Part of a small language model's weights.
Size: 8 heads of 32, 8.55M parameters.
Architecture: LayerNorm before each block, biases.
MLP neurons of a small language model. Each row is named by its layer, matrix (up: input weights) and neuron, and shows model dimensions 32-159. Each number is 128 + 24 x the weight over its row's rms, rounded and kept within 0 to 255.
After each neuron's rows, "fires after" lists the tokens most often just before its 100 highest values on Wikipedia text that the model never trained on. A number after a token or word is its count.

L4.up792 [102 139 102 119 109 131 107  99 187 124 177 150 146 164 117  93 131 130 111 199 144 111 138 100  99  93  99 125 126 107 133 130 124 151 116 147 170 131 125 118 148 174 111 121 124 109 147 111 118 116 119 114 115 138 122 116 117 124 116 139 138 134  88 124 143 104 125 148 124 172 113  78 123 130 105 172  94  72 105 168 113 147 164 160  92 100 109 124 113  96 128 106 114 126 141 148 128 153 121 135  83 119 106 132 125 122 124 139 146 146 128 142 140 105 107  97 105 166 123 141 144 145 138 139 117 126  84 102]
fires after: " " 23, "li" 7, " do" 7, " se" 6, " h" 5, "chi" 4

L4.up109 [167 121 120 147 125 167 166 107 180 112 119 152 161 127 112 138 122 130 117 103 143 161 128 125 125 107 114 113 156 121  94 118 111 114 143  89 147 151 117 156 135 141 105 130  96  99 133 128  95 121 144  90 140 121 167 128 104 157 117 132 159 131 120 137 119 134 134 128 154 132 154 125 128 132 138 127 126 104 150 154 137 142 166 136 144 103  86 100 107 168 121 117 124 125  76 157 146 156 112 131 109 136 137  99 157 156 119 121 177 116 140 169 178  92 101 128 136 133 139 119  97  95 135 117 159 150 110 212]
fires after: "au" 22, " Li" 8, "c" 7, "li" 7, "ri" 6, " V" 6

L5.up693 [131 130 152 130 151 150 140 145 142 124 173 107 114 133 160 141 113 152 102 115 138 144 162 162 102 120  74 165 134 109 127 132 141 146 139 133 142 132 132 146 104 136  87 103 128  93  97 132 111 124 155 161  73 130 129 104 115 115 118  87 130 110 142 154 117  91 131 204 126 110 135 146 134 151 118 148 128  97 130 154 117 109 139 122 127 113 112 140 118 121 131 159 111 139  93 125 126 105 129 110 143  66 105 134 132 154 144 114  97 147 106  82 130 154  98 173  66 110  80  99 118 135  74 100 155 173 152  84]
fires after: " in" 32, " was" 9, " de" 9, " Du" 7

L4.up192 [140 108 153 110  87 115 142  95 167 145 125 148 147 124 109 105 118 116 159 104  89 108 150 151 122  90  95 166 139 132  97 127 165  99  83 105 149 147 112 137 155 133 131 129 141 112 168  78 115 115 117 142 127  97 132 115 129 115 108 156  99 115 123  86 159 115 171 126 141 140 125 154 103 102 145 159 120 133 135 113 128 128 148 162  96 100 148  90 135  99 156 141  90  96 169 155 162  99 103  86 172 151 128 123 140 121 125 140 105 144 141  67 168  96 118  92 163 114 171 103 163 111  82 162 138 119 138 127]
fires after: " st" 33, " ch" 7, "cent" 6, " comp" 5, " Christ" 5, " St" 5

L4.up728 [173 115 133 151  94 149  95 129 154 117 179 127 103 146  98 146 130 122 117 128 143 169  87 129  84  99  84 141 154 128  94 135 130  91 110 177  91 105 146 147 159 143  91 110 129 105 134 103 143 148 135 111 164 142 108 148  89 116 140 150 185 138 115 142 126 152 124 107 158 126 156 120  81 153 130 172 152 109 142 107 166  85 106 103 110 126  97 120  93 150 128 134 136 131  96 129 109 143 129 151 111 137 150 153 135 137 127 125 117 138 147 136 136 128  97  98  95 145 109 107 150 149 106 142 101 163 134 140]
fires after: " " 32, "al" 7, "vol" 5, "s" 4, " Al" 4, "ur" 4

L2.up374 [102 161 111 134 145 165 101 144 127 149 154 145 115 174 160 161 144 143 149 137  80 130 129 124  98 175 116 153 137 109  89 162 129 155 106 164 145 133 152 149 116  78 102 127 127 105 108  82 149  92 101 129 119 116 105 120 163 125 129 120 124 126 123 114 145 121 108 120 119  99 179 175 118 192  66 119 101 117 131 155 125  98 112 110  69  91 122  99 105 122  83  89 141 152 124 114 123 152 117 144 148 135  77 120  97 126 157 113 150 136 137 121 152 159 136 117 146 118 129 123  86 136 140 147 148 147 165 121]
fires after: " " 31, " de" 14, " d" 8, "s" 5, " c" 4

L5.up890 [152 131 129 174 161 173 137 134 152 146 113 124  91 126 125 156 147 114  98 100 148 133 133 120 174 114 142 130 138 146 106 128 128 100 180 160 136 122 102 151 134 127 141 121 108 108 182 134 123 138 144 159 113 100 133 163  86  71  94 135 132 118 139 141 173 171 139 103  79 139 129 118 136 123  70 129 115 129 153 132 119 152 103 158 134 148 118  99  90 147 133 144 126 132 113 113 174 196 129 117 112 145 112  65 168 123 146 163 151 125  87 156 125 140 142 151 160 113 140 145 143 164 143 111 132 141 121 110]
fires after: "ri" 30, " Pri" 18, "c" 14, "P" 6

L5.up1018 [122 157 123 140 145 131 164 103 102 116  96  97  92 133 129 119 140 141 131 110  98 122 156 138 122 104 113 154 115  99 103 118 133 140 119 119 106 157 164 172 168 112 101 138 126 104 114 133 156 127 148 110  90  80 130 125 154 121 114 127 112  97  91  95  98 155 125 134 147 154  99 151 124 123 123 144 128  81 134 135 122 108 127 143 109 134 127 100 115 142 135  91 157 186 162 121 115 115 123 144 111 145 104 102 141 140 128 137 139 115  57 135 113 149 107 127 142  95 127 151 124 158 153 101 152 101 133 178]
fires after: " was" 28, "c" 17, "gh" 6, "p" 5, " " 4, "d" 4

L4.up111 [136 157 143  96 117 110 117 116 145 171 167 108 146 119 121 112 158 146 141 131 110  99 140 116 116 110 108 134 130 134 150 116  95 104 106 142 102 156 131 153 147  91 104 131 155 118 138 111 153  89 124 143 153 149 128 158 153 159 126 103 117 125 104 116 170 137 144 107 162 111 153 188 140 140 141 131 107  98 141 149 115 104 100 151 130 122 164 147 107 126 111 117 132 172 117 148 146 150 117 114 142 136 147 158 125 128 107 144 154 142 125 125 105 153  82 116 103 163  92 118 101 148 119 183 122 129 132 154]
fires after: " " 29, "s" 21, " st" 9, " the" 4

L2.up622 [135 109 147 122 115 133 109 163 151 153 138 137 123 107 143 160 125 111 138 122 158 126 140 164 117 132 123 174 139 116 145  84 120 142 128 124 120 146 139 136 154 107  91 149 142 152  98  96 139  82 158 109 140 134 112 160 110 137  81 119 130 140 143 130 134 126 184 149 122 174 117 148 161 132 147 151 145 125 130 118 116 113 161 112 144 115 125 152 140  97 136 112 123 100 121 123 133 161 120 137 136 153 133 153  99 126 110 143  69 124 121  93 153 128 129 133 131 168 168 160 136 137  70  73 174 137 143 137]
fires after: " 19" 33, " " 26, " 18" 6, " 2" 4, " 3" 4

L4.up255 [114 172 116 146 129 137 128 119 129 140 144 121 175 126 117 146 123 169 115 167 113  92 105 173 132 136 139  95 138 127 140 140 127 109 101 118 112  91 150 132 121 126 166 149 129  99 138 124  53 153 138 136 154 116 124 123 155 140 179 108  83 132 129 100 157 154 125 166 119 144  73 125 123 153 156 101 147 125 116 153 131 122 124 130 135 137 130 134  96 144 151 122  99  95 156 169  95 112 108 121 150 132 134 112  78 102 191 109 120 163 121 110 153 123 134 122 149 113 124 197  91 125 138 114 143 135 106 110]
fires after: "ult" 16, " st" 10, "und" 8, " ch" 8, " Total" 6, " Year" 6

L4.up559 [151 107 136 125 184 152  99 149 164 160 163 109 100 144 165 147  83 110 176 128 120  88 102 139  92 102 131 130 184 112 122 125 169  89  91 129 130 122 153 126 124 145 131 129 118 145 112 152 159 150 128 116 150 130 127 145 147 108 138 119 127  85 154 154 107 138 108 130 123 146 132 154 123 105 156 123 145 119 122 128 141  78  99 124 124 113 120 164 149 162 117 134 173 119 169 138 104 146 125 167 124 114 123 147 126 153 197 158 125 152 129 122 147 120 141 151 110 130 130  88 169 123 125 138 128 118 151  93]
fires after: " " 32, "e" 8, "il" 8, " 4" 5, "th" 5

L5.up970 [118 139 154 136 116 138 104 128  71 114 101 103  88  57 110 111  88 143 117 192 132 155 121  98 169 143 125 123 133 127 130 134 175 128  96 138 129 156 102 155 145 132  98 132 147 159 127 155 119  83 113 138 127 113 104 166 123 190 158 127  89 113 130 139 139 136 109 118 161 117 112 136 169 127 131 106 130 127 153  92 143 147 130  96 144  76 131 123 160 129 130 154 121 151 155 141  99 161 120 121 137 124 135  81 148 116 123 146 130  91 153 124 192 105 131 135 142 116 163 113 136  91 106 108 118 101 110 110]
fires after: " Ma" 23, "s" 14, "th" 10, "ff" 9, " And" 8, "ph" 4

L2.up143 [102 122 159 125 162 146 129 153 151 115 126  92 149 116 113 155 156 162 101 147 120 137 110 116 130 116 110 155 104 108 151  93 128 122  96 129 115 113 180 170 133  83 115 137 111 140  96 104 164 148 125 144 133 133  85 117 141 134 155 112  74 163 114  90  84 136 153 154 115 105 141 155 125 125  96 149  95 129 120 115 125 133 117 126 101 137 150 135 123 127 131 184 120 154 147 165 140  95 105 129 173 134 145 156 113 142 128 154  84 143 133 118 177  71  88 162 124 156 147 172 172 136 132 105 153 135 149 130]
fires after: " " 37, "." 7, "," 7, " 2" 6, "×" 5, " 16" 5

L4.up824 [101 139 117 153 143 126 140 154 109 135 114 170 150 109 152 122 136 136 152 109 136  83 135 123 168 153 135 115 172 121 137 118 141 118 115 111 119 118 122 154 131 154 148  73 119 108  74 141 172 135 141  97 140 141 147  94 135 130 120 133 140 150 111 139 165 120 126 108 128 127 113 108 161 155 125 170 107  83 137 130 139 162  78 147 120  99 162 114 101 108 183 137 130 145 122 114 148  98 160  81 106 149 109 116 105 132 111 109  91 149  88 147 182 119 112 145 178 143 150 175 116 130 102 135 107 106  72 133]
fires after: " f" 40, " a" 16, " can" 10, " sp" 6, " g" 5

L2.up319 [114 127 164 158 100 154 116 140  74 132 102 143 139 152 124 160 171 146 149 170 126 165 139 122 131 131  93 129 121 159  75 164 165 127 119 114 121 128 154 116 151 103 116 150 129 167 121 163 158 157 117  97 147 112 154 113 106 121 132 132 168 113 112 151  97 107 146  90 166 107 170 124 157 158 124 140 101 130 139 137 145  83 130  68 108  93 154 123 157 126 112 114 144  78  65 140 137 115 150 150 158 112 187 100 107 138 122 114 107 109 120 168  55  98  80 114 100 125  96 126  98 122 151 138 139 113  99 116]
fires after: " F" 16, " f" 14, " Se" 8, " O" 7, " So" 6

L4.up198 [ 96 139 114 156  87 170 128 136 145 146 133 101 103  73  81 114  77 103  95 133 118 147 154 131 138  91 178 132 145 137 133 103 109 158 121 137 116 127 123 166  88 112 150 147 105  98 121 106 124 117 144 164 121 151 150 164 107 132 119 141  61 109 125  79 110 145 116 137 145 138 150 122 118  85 146 141 106 113 147 113 105 124 141 138 190 125 131 137 129  97 138 127 149  89 151 171 108 130 104  96 166 121 126 119 133 154 131 104 119 118 109 103 118 140 123 135 150 115 152 114  96 167 101 143 116 147 179 152]
fires after: "s" 34, " a" 8, " Ma" 6, "k" 6, "ba" 4

L5.up482 [114 100 142 150 117 130 119 107 103 138 125  78 140 113 136 176 114 161 143 121 137 131 115 163 161 121 125 144 125 136 151 137 127 116  94 183 159 109 107 101 148 106 147 147 149 129  75 119 141 121  88 156 139 113  86 165 107 130 115 125 128 110  87 142 161  96 109 120 138 126 167 112 143 160 119 109 140  94 165  94 121 131 132 136 131 109 152 172 128 147 159 146 170 120 115  83  92 114 130 126 192 113 150 125  99 112 132 111 128 163 128 125  85 135 142 112  80 145 138  87 111 136 140 129  95 140 110 102]
fires after: " the" 19, " a" 17, " F" 14, " f" 9, "s" 6, "F" 5

L4.up812 [121 160 134 186 107 156 149 114 112 109 124 143 161 116 129 133 101 138 111 168 110  76 130 148 139 117 102 153 101 136 130 122 128 141 147 105 111 164  96 138 126 153  53 161 140 158 124  97 142 137 108  97 106 163 126 146 128 116 109 137 123 108 103 146  93 132 158 147 135 134 136 138  95 135 124 143 140 124 126 112 124 121 111 125 110 145 152 151 106 114 120 173 101 111 124 132 163 127 109 166 122  89  96  90 151 131  78 153 157 107 111 119 123 144 123 150 105 100  90  87 160  81 110  97 125 153 163 122]
fires after: " be" 21, "o" 12, " h" 10, "re" 8, "li" 6, " W" 5

L4.up124 [120 123 154 138 178 145 129 102 133 136 131 128  57 131  97 142 139 158 110 173 112 130 163 106 103 126 120 105 127 104 132 169 135 144 120 164 133 136 103 122  94 165  95  85 147 125  87 150 123 107 121  70 122 134 157 109  97 158 122 167 124 110 119 184 142 131 118 129 134  93 134 128 105 170 127 130 139 127 121 134 165 143 106 162  97 146  85 119 160 129 187 146 115 140 113 135  98 111 159 146 127 121 118 135 154 130  96  93 142 107 120 165 147 115 170 115 107 135 124 161 137 160 125 120  88  97 122 149]
fires after: " de" 13, " pre" 12, " do" 9, " se" 8, " Do" 6, "ist" 5

L4.up340 [162  84 127 110 170 184 170 118 116 133  84 108 151 164 143 161  93 128 102  67  93 145 146 130 119 126  97 143 110  85  87 115 105 111 118  83 141 119  97 140 166 144  91 136 111 143 114 128 173 133 133 127 139  91  92 142 139 145 141 115 138 130 141 140 144 156 117 104 135 126 111 172 120 120 164 111 130 129 188 119 131 116 148 130 106 180  80 155 155 121 113 168 176 128 192 121 108 136 142 111 164 173 137 134 109 131 124 124 105 132 132 120 151 116 135 124  86 109 144 146 127 129 139 118 156 131 139 141]
fires after: " " 21, " b" 18, "c" 15, "e" 14, "ce" 5, " c" 4

L5.up992 [115 133 141 146 109 152 163 134 166 113 111 109 139  99 141 178  98 129 160 120 151 106 120 101 163 131  98 135 120 109 102 104  69 144 105 137 126 104  80 159 158 148 107 107 143 130 108 198 112 141 124 117 108 159 128 144 153 116 127 160 159 144 104 104 170 130 134 134 138 126  94 158 148 146  98 176 137 131 119 136 146  80  99 189 103 111 124 129 112 158 150 105 141 104 102 142 134 155 166  98 127 113 177 119 105 112 154 119 124  73 147 115  89 115 109 131 135 117 114 154 133 147 133 158 166 117 110 110]
fires after: " p" 22, " a" 12, "re" 7, " (" 7, " sp" 6